Part of a small language model's weights.
Architecture: RMSNorm before each block, rotary positions, no biases in attention or MLP, untied embeddings.
MLP neurons of a small language model. Each row is named by its layer, matrix (gate and up: input weights) and neuron, and shows model dimensions 128-255. Each number is 128 + 32 x the weight over its row's rms, rounded and kept within 0 to 255. Numbers have three digits each. A neuron's up and down rows have the sign that makes its largest values positive.
A block is one neuron, or neurons of one layer that tend to fire together. Before each block is what it responds to, as a language model described it from the Wikipedia text at the highest values.

Description: Column header separators
L6.gate84:163148099159149091099111123142125135146061154164139148118090106101086158133123130104140116141085167141140115106118109092141181146127065095077107074091118094101165094130130171108152131140110121119142157093165185096125145092135141171110065137081119141171064192199115076147087095126152072152133115161105096124145117116102099107125131159082085112101103150110156072146170103127162152141078
L6.up84:147114070157105165158170119090139084202200154102108131103102136146104157088150153117163115129093136176103149156211160057141157197124138121110148198150117165165111046096141122144181151182120123061148084099107087175149134174216123122144186117126106176053113103154163078157143170117122173097172110121074146113091157114153137075130115100165083109184178121101122124188096139191137143168177
L6.gate682:076116182125183140144153138146175152159078119188160101100122062135148162112093092076170047169094161127118163146165132135173126111191142105149141090126120116106150063157104123138159102141078111156113088165103092126114153108130139122075118129150157099168104113070125094182167147074168079171145116066130161210165137157038146167129086123104098143133178124093152131139109088099066170096112
L6.up682:141122126107153089117149128101113081138091206122150146072133117178095117172077163128109174124152101185171135134159146091104167162094110123154144118130096181127147104110135140120100156136104119098114127109152141151189148152121108103153092167080118103131152081058115132118191128129052114137188079127099119116149104154134118116141137158159125157139191150181098172110142131119118184152120
L6.gate722:158084172124113186143100109129134130064129102140091134146144112144114137125065163114130136174103145116084160143145078124154135151130114107117146115127098100158112084056105114150199153120149161094161126086137114139096121173118099120134172175161218103180044158176141132123099107158116113163138085033134110146108117131098086125090113111128132086135131096119146087120187083119184126144165
L6.up722:139134190181220144142137127119142111091080167117141143099115076087115169155112182140161157151118106138159177116113140129096156105117091109160078131166103128207182194107120104053150217129115149163115108115148190113135131103118100157159108188162148134117094131166155147109114114153140106156122112119115113122161117145176137141114141064142146095113113142135136150151150167082124132150113
L6.gate943:154127159129126182080174125146136136044098118109094098060125202129112158151155134089133121166082122146125078084129148076094149124055088097144165173119121082135148106117117133188202099124101149110169100143150092099125141114125177123050153113135089081114175112115106133136140174134168120112127120052125143128171101128084120113133159134124176105140113138146118178129183142097189160125124
L6.up943:135140157123145136132169153102102148113121185162156189118128134160132141144104147138195081108149175093064139155147155118108146089112116117065101105124159141030111121092096160099139094157099147116150132117010093082112142104164077130164117144113117102137119116174126098162171126150101103138189135123087077103104125131112178116149127162099131157136166146095107088120143104115123111090067
L6.gate1358:093194137124109102185131147139174086056084137134155153123067098091041125113120081093163158111093106133193137182112115150108145146155076100140111110129102135136140091106141144130150177156084119156130095138116184147113103126124084130150083146116083070153143101145075071092143120168148094172095137112142132146114125165100121102062111121128132153101137129076204126154105058131117158139093
L6.up1358:122171142154148123130172150134082114105114124124118120166101149140075100137139133059135126102142142144146060136139112123097103104193167105130177120128135146146122172163112144087124099103124218132136172122138123106143162073107146119118127082069141100123112134134125106166060083150180157169122049100167124132150169128196132084062160161077159112144149080119132119093115122105123082166070
L6.gate1519:140114091127121174129071126185066102117161103156155123120134144119132132144122095140119139124107163106139127149151152130182101137126119086147146140101143102150174025107150118081156129123078072141137150096133162178120155203127155185116134103099171152156093092199142137179129174109135101156187125120087101146116111093113061087147125081146133072032122127106151098169131102120190116139155
L6.up1519:134155077141141106113090136138105123082089084076087128155103088130112107176115131120152080122078139116128136159067203178198133083100144113123140134108154137054132105113153121090190112166150095113144115091129091132100104092238102166179103080157115164192110119160129145066196094146122138091129153102136138143161158142147120160099140119101140118103089169150144109144069173095118054152095
L6.gate1830:063133136104112193147110124055152186000077085063157109069171156091174143169137135127155065155103141136173052148158145128168091094161117102169138080145135168116144127126097114165167127119153130128098093076100156152089175118066153098076141163052172115128133104154146122136133088107152136091186152070066153130146134147123125133121120108126199121103155120133184134135140154183140101095107
L6.up1830:193139083149114132131128114187082137167159144157167147121146236081195119187154146106094161129151144086173163131149118125133092121127139170172136121081103170143148080148133148109139088135073083129075114104183108081148092130098192109152104123148177112130144195163102143159158180076098130099133131178133159135155105112038071136139145142162128106155149083063101143120153143236130111185103
L6.gate1994:136158155113127195127095213113135159082144118153103117083176093109115148123133127078135135130099142105107112136149117160146084125107127104103125126072101096176142135167123037089150184124165152075109152108104139129098120122142087143164188130145202106099119135137134139143095152112125114144124135073123127143160132175113105148179160162183146119132122142125166169076185101104136164135077
L6.up1994:158141136122116144116089099152168128088103194157137100148122125103092131119055158140075137103141101146141125130101114099118090072106138127146122092072148120109125095122140195155141127130133088124061138120079134148093084077115151135120154170177106084071163158166107140142091123181087082205120144102145144087083128126132106142130156116121077118114163173135139086134186028107192123116171

Description: Table header separators
L7.gate1868:141136109093143136094082113123153129081154142152159088069159136148129100106115111172118134127119111153155117115149144042102117129137145145144128099105082149104119156122161148129097120183083211138050149102143109136131125159135166105085142130074149061137086128128083126097110087103175094121166127140154180139156097148096109115106154157098131085078121120158179147151118161122127166176164
L7.up1868:092157120071132179146102141149146138064122066201123115122218171185101110114098146096156131142072100144103189182120134060177118103149181117130159134153201084094102135162186094084129153144159107116106080128120183116170116110098141129113138140149131101106212112106185069138085088095118098090116122094091138108078130115032148136113146165157176106114133144109174111165159166081114159149121

Description: Slot before personal names
L7.gate1591:121087078160124160152077081181083130129162185133113100173142115144186152158124142155108137089107180111170122117100130108116128146085107119102140099079119108123173109091114118142135138085118178074075136175198135117072134111165128047134171159115138079132080145098130130120097077100120124132102098159137144129079165166135154108105143116150145165132109152088168171096099205138097181111107
L7.up1591:089044141060141147075094101139124048112159176113133109137157134122096115119125151123060170134139108175116142141127093089098126145115109094160129110128128120106166145098134186157165156132165203097120144118131138114102136160143103129102117084133129164193090186094083152141090198142152129185131123150157129106161095104179097186131152115112165126127139110131171113133093144042089149089135

Description: Label-value colons
L6.gate145:151160096191132115118112167166104132139137110150150196135194096179102187160120120144126167135138154181109113159145129125158092165124130092169181093085151154134136050056124095104119108075180121126125126092147093137083081108095111143183110126112142136088106100149118105125088136177097167135139146163097161165136109174190075116177094174123135153169104121098198096098178093094124158092104
L6.up145:105151082171097139117143115114148124147143177126162187129160138149106183176098100113109131155128123184129105126185079162090136224138139155105107162144142136089121092114155080141149122145145174159151109129094135105107116103158125084139084198118165142135180104128126050134149148089139129107130118118150131154130125177128080193161101171143142122117088138109113120108163144134063127089044
L6.gate198:095087114115141104208174092161168170082156169079148075123118116155112079115139174123151129149134164158136186050124204100158163126145118131163089104094120150124115133104107098132136159171098115126076130111092190138165174144163109108076166220100150142147143122154163126121117153109127145106149102174177106161137130120147167176170173107126143145059152140128137123111094151146086181099157
L6.up198:118121144108156121129075117183114093118085207171127129082135180138123137157137129166109109121125114176126149149131133117112127106145112073067101100150124170161142139141162137108139181103145101168120082158144094092142146111073154163144141101164086115096152107168135141127047116073156167091181111099078068150167121149164104128072133071107142159192144146113156101096094156075101195135177
L6.gate719:108076119190094140119130118136160126087111090111125106100180081162142107118135178115131094168151132113174092115151128138135138108157115152151172048140135137159118096136074137093132139127104197106141159091110134136098142106139154134070153135038125117139053130063176089168107081154165138205104137145185135086113201142142155130144107143087181138162126119099111110149100136146137140073123
L6.up719:063101135190051134126034107129141154088164120153149151114120098174148131089086138128104148122135145097152173181128137119087161145172158128131105059158104141171164100121123106100129142122084166136131142134161079073132150122089100143104121121173098119073113143074151114139120147148110092127150192116148108147048103140143172164093175092111129090116169150100096142147109182122148101179100
L6.gate982:064175217154087096080127129149109077155093120174112147096098152123098132141129132156125150068103175136157108101157110082195116157116148121137142097151177074106154112143094182090113135102145173078139139110134166135087143090071143102136111186096113143145175091127126129155149113089088077110154137119087068096152127112095154135124121155214111142102144147121181220164167165135089167178120
L6.up982:169112147152134088131104164121120136134124113161129154144182107155110095147126106118150114082106140130110146110156157121166148124197149096139140135102119110141158145130128190151116137099181130123131119117138105120123087123148201160110135130107072115161198143150076144089097131108098144149187118129128168114102147095169142134126140135089079170131060142131127156102165154139059168169148
L6.gate1440:077115146163143145148094141128190145162167138152169127135154125059101153147101130132123180110120123111107124124151140162100143105114125144139133154083095152078147101127117143113173136079135124123162100104112146091163151213149122159099156120064154108103115071087146134130139142090100108125141095084166106092135156096180102154090095198118144153092137104190183135044106122101131119160133
L6.up1440:072182103150102153136037138140107118134144135101143087108166157146127165156042117101100136069159088100162110057124142026172154121112165129132187120117157175197131154108131143109168145134140161109098132113120126134162135107132059090128112133090105139164155112115138104122122080120114081166129165099118095109116142103122153157090140114145147085122105144125067159114096209120120118136103
L6.gate1677:091150149126113148139124149116096146148133101166142217185132151156167054135168111137140125087150094134076105148161134147132135154108186113129182088130144111158138146171150129120103124140091158105169150142152109142065163145105136094114105169109090107150101165123070136136131057139077117189099145102116070152165118141162124088136171156086088124173194117087147184080129160152106067109156
L6.up1677:148130126135112149162131114115135172056119082134096153154058120154130143146139154125113173178128119125149133075141132173110159084101173162149158167186086029113117136126129110131120104127087153144099134114137144135077117109101103223169052130148182075082099117140121139086168137125122145121109072156087106074107082134098131101139125145171182091143156093128122081104148135137088092132119
L6.gate1689:109130189124140110152093148142100118120128077137108111112142180055147099154131106140075192066100143131116119110123108111178147083117143124150112089120087152135075116079106172111139178108103156113138074128136144126128136139088140137091161107092160110147079129137122132097072081157102104110148099106126106118109107130097070200116055108105139117130142141104043097066119097101134198100058
L6.up1689:077107145112133113151150125090185158110151121130114163144142172123153091098037172102106153115124144125119172153161139160116077134111145120112122155120112111106137136075079124162122179160151113171157115110089119113081137158123191143174150125128123033163072198126133144104100090121124099116116100165125140082121107087139052135172060148188137091160159169104111061041120137167131173107139
L6.gate1776:162210110145170101105145100112067069129101137138142122092183135133141130118055135109113131125121125160058095045139115184154134129149132133111163100124117126138134149052144068102194124100159083041111129130186122169074146145156056127142078095117083084160135097126091101163118096080116093124095098124171106149162133128136097121152106145120085143151093131130154136089110118125120137100106
L6.up1776:148205111144149164186116111119136107095139105116170132141163140142097113062113077179127196114114130138148090097098170122150160105134103112107138167171150169141174108113061115159165099107110156135112147200154090138136143186177106169149164141121163141138133122076105113083091123082169107094179198061121156190169120126165122113146107106164128148147153095138119136147111133087138125172106

Description: Table header column separators
L5.gate311:139134057121120179083142048060141102118120062093130125142086185099096138162125116124124134130143123122152109106137149114142172142086111135116130094122134163144143135135120117099170169200146174132082136158121148060108159139119088163113099170110180164135128096138132133105087131059116149136103133066095105081167125090153106119118143119099145066132174107128139068133177144150119123153102
L5.up311:170120089092105171083100138116114045119144110122122118101085151082094168130128113080126127134187136133120110175109121132108081154156120159119142171127103143119149125159083125096166163151135138072123079168162116149198118169073136177159139136120121131109145090125166199125129128124086129176120095093064178101146182183176147118131149069112129105080151126179102117151176111081136083153127
L5.gate644:107087152134148114124128127112161161144111153209146156100118151125141085117072070178128086092101146073101054112115112183153117090165172109132094150111107152150105156082159099183131089147094085115074157152158190119138097130137147154115108160180142044134100114196159094122150090140111155088114136143101131128151115150086108136125192163135175131179140176055141181129152121158134123095111
L5.up644:100099105090119127115226103098133124092138151107114111070128204101116108142092126153155142134132145054129166148164131148139137132124135112130087175113117165132113129144147175101139118129098087078101124143104123126114133102101142074127188122120167114152071124190186175096081093116179128154091174125131157112124121114153123157136128148130178107132168107141125157091089190122104135175092
L5.gate674:169159132128098130135098121069163129104069142168171157160060157149138111095123086068139170145054152105130105102186131128100137121134143116124116075113139133127161198138171152195091101149064118125066128138152150133154109100186151076089169146161136114105166170109102127164122102156110066118163173139098087090107097112096145136165142120153152117092134094076061138100146147105082086101110
L5.up674:156088111136191162128146194082117176072122171088122039090125203107085110118091109154087110145084117064076132140174144105160114087126181138101131156139081118108083100126091080134149176136153155107064129143112144117133125128146165195151121156156137081124076051147167179093187128129159140193150155097094105111160158124163154086135146097147181143125138093113144115080109154116173159162113
L5.gate961:188125066162147174078117103165122173115129098094138144121176097125099105101102120125174044122120103161142112153134161135110163139129129103120102091164093121135151122112165151126139149128148125074133187106157178178167091103135087158076176123126155143110162117101092126112114076183121111132066113146126173115201156112144091121159131145100129115061103095143177161093108129159063117129122
L5.up961:099171106141146089148089075098170081084184169154108124126125158082074057141128148093080192211136142167093105125114156128139102082125140120162148091047138139142105152131172167106161140154062169178102117180111178113104140117117123081069117132094082118131119117167064108108108114091095126167168162101085088110100094094167156107085082128138127103125127144164134150119103148177142132120106
L5.gate1744:164100082104150150122066132118149165118155136079146173183123176158122150124136089100100104110114137103064150099155168159095138143138113113096126137128064051137104167099183098149127130187150120055151117117174124111078108114181104172109073101121045149105150090132142104139119119080164046120143113097134131066120109149137147130091160147110141126110121157105073132083195143159166115090078
L5.up1744:144110096057122152126079153082059163159122165093086126146108091071122118112128218152129138133117160117153138172132087130152133135098156141136148137129144141135126180127078122145113143148138164138106126126182148130095120130099135083049168163142103127106094138149160143188085155162137165142099050076146138175136106109105157069133108141143152097155159116145121100119226128149123141122135
L5.gate1772:197149120178088135100099108092166139152060166066107179166131127121144131119117104154160100141143111128216110082151161128129148080109099117061085156104129150180155113098165145074143140166169133105123130147136095184107111110176127181121093201109181118180120169147117138147061068109134080132139065076106072124146123108096098095152079156126159118155120176118134176085136090146156140093119
L5.up1772:172123167126171190074120163066066177149150101117108138118146073144062091163151145171141173165119149119092140176088170084143155138097121178113105097096184103160101119110088117158136110182168121120149171076197100114150126151152103104084104120146088127144059138130125151131109044060158123162161150154110189114116123140145126086149166107112105154089142102127113107120126148122136139175148
L5.gate1851:185080110166150160049180137090146123093120166136125144122153107111119135079137137158073126195171108149132182146148244137150169089099167160189133069118134096126147159130141155119183180097160176097158188140152134149145141127132147128133148181104115105141124142169187111133142125093134155188146124133096111083113094131114113091070137136162093057094167162062136137116148124132106135134139
L5.up1851:164057136141088120127142165156069133058179140164198145082161090064104093149104095066166150159117173132138199152133146103067141159087115142139038123152090100117173058121130129100117086130075122071141119110096131095136112125149153128077137088147153167117075152153180127137140136105174124176171104142084120100149062137055066123088135073168162083104087095091098159126150117118138150114128
L5.gate2026:119132128157143195110082099138145116081111144178140122096091155033190130154127116107074106167121143139165099044158106170137173091110113127183087164129135132089151139138127126130150128151145166111124094125172089124091146150103138075114120081123151156129130148126104126086076130121123089132128096100155113132165104188141126134115111164121170074116159128124193176120126073077136126156121
L5.up2026:079102155136120148149135133144082127206111089112101154155108136085096072115134149122124143078100137127144111149169100072090083152120125159134119113090127130131149092156144088131168152112182160165089133136112142153105146121102132137171167116075129124104117107146079156190168121183131175121148130085129121141165101114138100105172154081110224125165136157163087161096120136152160116096102

Description: Country-code final letters
L5.gate74:074134134072071069133108119155104087171101168133128124079127170058092121130130135146090173108091099182119168129138149132098184111144117139168109213076107122101118050083078125223087079151083145183079142108089172111096097129071135118132101115184111126085120111131126150104114115084165113181128128118110148136121125144142070121167081094107071125117161079106113112126111100071119160149180
L5.up74:133109167153174132125122119129109137128134136166116123095183139145126085121159101128068161065125170111092124157090185133154124169154111097153083097135155082104107109139139097134101163117162078108192116129128131108048116151177063048117155090136116105185148087124136141120166139139123090111118091153184094112171136143142101148172066121124129146130101128162126140099110146120163145106134
L5.gate314:092140169166142137170078079135158117085128068127132145141163132068090095181100115164123124145101152095172130132124092133161165126116104162178121058131138208138145145105135140131157148112100178159166138101092144135122130094092018118093115114164127077113183135117158120069157119133145083127191158153126130062130112162112135113159106155174187147143168119139138101162169102127102133076183
L5.up314:139081121164142172156117021165150111095117091123096107111090084123146169103103131080070161116127077117080116119109087053151175145134105102178189108146070130175163170106144116149106094127133205116097140161137133102141084167079128122193102112151131135111169116149100089165132117167170144121145107086112122129115099126142096095075129187083125130093137098129156159149167107153151142159084
L5.gate1254:116122134082124119152136159153147064106053132105165127136096169134142117065139131102155130111150188148141192176163155161104168143125156138138153176082139141080178156085107164144167126120113169121105107167133128093134120132149158113124112072152206172121125147180106130170128155117068080125216127189133119122129137095140103169112157117104170133128163127136134117098150189141136103105134
L5.up1254:132192134099164195123160037135108061111073152139115163089200114162155152118064128135129143159147090161132157128087082116134154110064068158141147131104110093100041186093130140150123119151105113118111153101151193153119153122131137145123111072146152142181127050140087127121101138114174156212083129110142077159149114163103106138167153117082135080171117179121102101133136152137140113077131
L5.gate1258:093132120124107095078087112147163153126150168129110104138166169065193083092111090156105127105159120140130113113153110149168146150123105130146130177104167120130085051081138076088139099144122172136124096074121090091112159128140179121124134143110155178160213172093150090129093132065231125188093126111145129099107144155099137151118135149143066149161116140127071158156179128112135108111112
L5.up1258:175164155170111155195196080173023135085098093102195116073178035119158098157095169178143141092149145130142061097134157121094127106131110120109113101092107098159141124145079139103154097084084178126107149078118151128113170149133123178115145122126087076163094140166130085130026110137124114088153171097133145114118144167082120080099150148110085125126167185127126148088174119104147156073100
L5.gate1445:116159216148099101139173083092106129099140081123133213076074158104137078112095176224145167058054086140107126106073157091150115123078098141111078122086087178185118103067139098158157138071083094175164153165099130134148150128132148123107146160123090132167145172134110128177106134122131117115132153140156089083177121165107109120042210100113101122185126201106146146101091146088119098154117
L5.up1445:115105097209119145163157156092116143161165042196113100064117117090162107099159048161176099100108144145180148125099135098164070102125133131065084090123123106104108125162129126159146132149143115082127156096112114130095145090107168105151110119151192161173111136093127125170164071192189138143114169150165088130112078120168159054097112169130185157142159141109130153110136143145166128106125
L5.gate1447:110108129171086081162104083138174150172121145181105133140177173081132157117108111119106203104112083107173105088143181187155125105108155122121097198119161151199126061106126146194183103115147139147130116064137109115134160121127174100123130116159165135111139158115094084142124089201149095133147140106155146105134185123107175119138175148117169108120084164107103187101186175114096110137144
L5.up1447:182121157167141148094147076104089131181129092132131129155124166134111104123102148102157134052141129166141127113139131132122121092128132177174160154090107124169196106162137092172065134120164146118097141092105142134073158078144141118081129118121129098141115157148068097077131125115073099138142135109069116146136143172121155093116173119096104158092108129064093195151150122090134134177157
L5.gate1454:114150116145134128145090104132134086055105140144136125174138143091146188076149106103138156117056123076129168101138123113192082177184124157117157144102180141153149097090146082130086175142194120116143103123177157079156127103129165165101097082090184122174183060126124142144085132105082107143149173106182058139167103145121068129138095155149159077107103115124136111145146143144138094094150
L5.up1454:065093115122143129141093172149149123142191155122108060073159109144139139166080155149112114103065131116116109061093127099103136138150157119119169104143117114138119138147072093153119146151121141149169097107098160104115144150096134164137091084119118144168071099129104182109148085073131166193099111139158148154048112135136114147116176133089118107176112085105146125076109146147106084148150
L5.gate1730:168136112065124149166138170117101068138148120149133147057074101129142199169156123159133137065140089118145132109159109141087154190100100166099122104126127149124160044096136123156129103137131150119087107092167129147097172135092087143130097136150106152150165146138115115151148064089154094152157184143115081156165114183120126096154138165118083154134156106104143047090131166159203114121115
L5.up1730:121130086107126116151155142154066155130139139091153159110158209075102124126125131110068129154097163125108090095149178121119140082100134094101103097078111148154162098090086170137129046139142171107140110157085154108169112160071138067144115135104114108138111087121165161111064099106088108055148093119114120239116123130106115150130121173152142150097123087121091133104110129140124100138112

Description: Table header abbreviation endings
L7.gate31:124175112100173159071200186087175136127126109081106147096106118118121148147094158140066174134110188102105168086175110129163173141101186123227151115130123129097140048159064131122154161210128055075119147168140073154144173084139152079149130126140091126113123113162101119104099094124142125175161127101069114127148116165106111076134101171113181126129145099144061101119120107146136101183153
L7.up31:090078120126108146176192113099152111137131128156111121072140182142106092096105185152119102147063229114127114159116140111114131163147152074151143177096206129177104146112051165100144110101127103169106096158132111078185088156098099139167107157169158175073168112156111156119169109132142114137109106082147118158054109066097073115123131178137126186107089095193111151132141131184136100103152

Description: Colon after list labels
L5.gate290:121156116127194133168076121133165206152090163115177131133062112127134105135133082175075165107142113142173174100167143109140131115119143108118158163131151139196116089150172110155165166121159120133152130127025124081108142117089122089149107185152181133124136123160138102131141160118141132088162093136117108125096101076095131145126132135160151112068124139140141078108098102104154185105120
L5.up290:153135150163135092190093179174140112113110062121152088112105127167124079140163110090135161125137157118130148132114206160104093132132160101147110175104111120119139174092115091143112125154132138120143198101133101091162065157074101161095167160133139149160156092079109118159180173094094116145125165129148120148108128102119075174117126103131177132114139156125109101116183185110144081081102
L5.gate499:100120099185104198151130151080179094138085088072165151162127140144106173127102146142160112125146154081095135070075104180099171127098165103139092140110118095176163200133141060172161175146120144165147080168208116069144161136150143133117118176143139121126162013149126133172087076137155130235176099104094138086153136093152125152109175176111151107119099110139167150061123083104069173136107
L5.up499:122152046158113140064098077136104162104139122125114167063193122139126145124149119128035145083126112087177114104177129151147098132053149092140184145119087115109149164112097123144187176060189167096160107066185160126116172136134102113186172167123099116133140115126107077183142072134071129090152135115135098127151128142191146098109176117161126115130128125094137095074098106179165126098153
L5.gate974:085173123080107127133060128125154065118125121157131150148142132124159108158196100173126153135092106137155175140102106110133146168129092143162158188091138096184123153112091147103131160128121183175139138170118136164136130141094171143163093131191125173161085088100108093115104101141078130123220138161104102144092120097091124110074155150138118120067096151174188126112113161118088111132132
L5.up974:178106127093122149137143103140079100147117057106162195152123128080154129095103120171162099123150094183146156136098104188092096071138127113129066100186128112139112149148134120174140149074183117089092119091193108091145149144164200132127150114144101135138143139120140133117174108098078056101215180168197119151086134104150129121116117105142146134166117186137154070149198128112145132108141
L5.gate1146:144108123093124181127066130058138073137116145137141149104116135116102090097112115171107176110112078149151196115104084125103130204214121161162141169107119080183146108151079154154148133149128131120164165147094150114157078140093152103112164173170161152140178150156118097091131197153164142148154100095136093155143106111132072159105128135186117125115120113159121121076140135140122117118161
L5.up1146:108093116126122116094158130190098171172130115147125123096114164170140132083180120089130122104150103073135168183139129175097171171116116159065162182077111124147091156120175163132088178136111138155111090104104120087123058117126113106115133131113110152144136102159093160118062116105141171110140147173115126149159120182095143134046063159153082083121163125104114091121150136111131185070087
L5.gate1349:099102166160057151095111133116146103157152088102134133110138127146170116139125151101093147141136112050142133050141115161169134152142064174115129169106066161102201135085105136109129088103083176121178149085134170161123123110166126092138172118132140107087132162144123155184151130080129117086109105132109064105153113140102094145140107129164105128147123127103141178118125095081167092155176
L5.up1349:134156084073115104123198148126122111104126143179110155108143136147163151160154120119160156093102117160152113151106067168152112095109158116124111188095107117141187147113111168096137178090127131109119090118191114099185124134116161158143165107147186111214157205168121136123063130187113084082158166105150100185111123105102087086042113135104097140106165073130150122082169149119103108146100
L5.gate1594:102145166170131055092136136074143142121093173177133156111144188146141160145088146189148192120131126169106127102102090121181159176153133135113140099148125172135140153110131123178142161121118136089105138158182167129150163132113093142154153145177161114083140150109130092155137179129110113141179062134164073121161159066093139143100184197137146097147128157129153113103134120111111174111127
L5.up1594:117120091150083129071142166131133124136165158098142115111138145163124169084096151181156149133183110187126080105161119153182121134184142102136116110147111146161121156123160093107086191116120136148138172150107102138183124119054075150143141205121147167077126210077161092161093137077122162157103091132073131142102095114165121144137115150122174132101246126091207114078187080076125162164084
L5.gate1791:089144139123135151090093111148084093144125085093123140170131133187167152146058135138053128169125151059128137149156147095077126153135117118220137155130120114169169096142140122118174154115197183161059110159120114107161082126129145105120124112120131132114170170139108066125153135136185118147147118105104098158176087102148116121138164110105153132073118164152181048123106146121106128086154
L5.up1791:123094078133130134169108115080095129164099163090145074118186182154103148082190146193151097085113112131142149121112130114147136130131147163157144166134156106088120132135111137092157123098191147115087117183179066151191131155125113103132172127189117167121162103101070126131194114127185162179117133112185128114170152154149122175151091161052148147156135132117111127141151056177123153178203
L5.gate1966:130162121057107071166133100148160163184153118136121127139138155137128111113084152167093133108114084133080159078161105163121156085085148121138155125114103129110084115146150141096198130162128094092170144066106108097088132198136136169122122094136100093063147122203090115108134112132154163137150111103125127073162124107136122162117183135151099109189112128076108068146105127119151138077084
L5.up1966:099146093157105138198144136124098101188118140136138184146116146120182091172141077110153133072195154096153135096107136092112157097165121130045140095083124200133134203115163098108102181139164117112088144160116118125157120128058139158102158065144110165140173187142114126087110084123163114154182141130162096093170106082082108106068139156121094089161146117196086090141135147158139092100085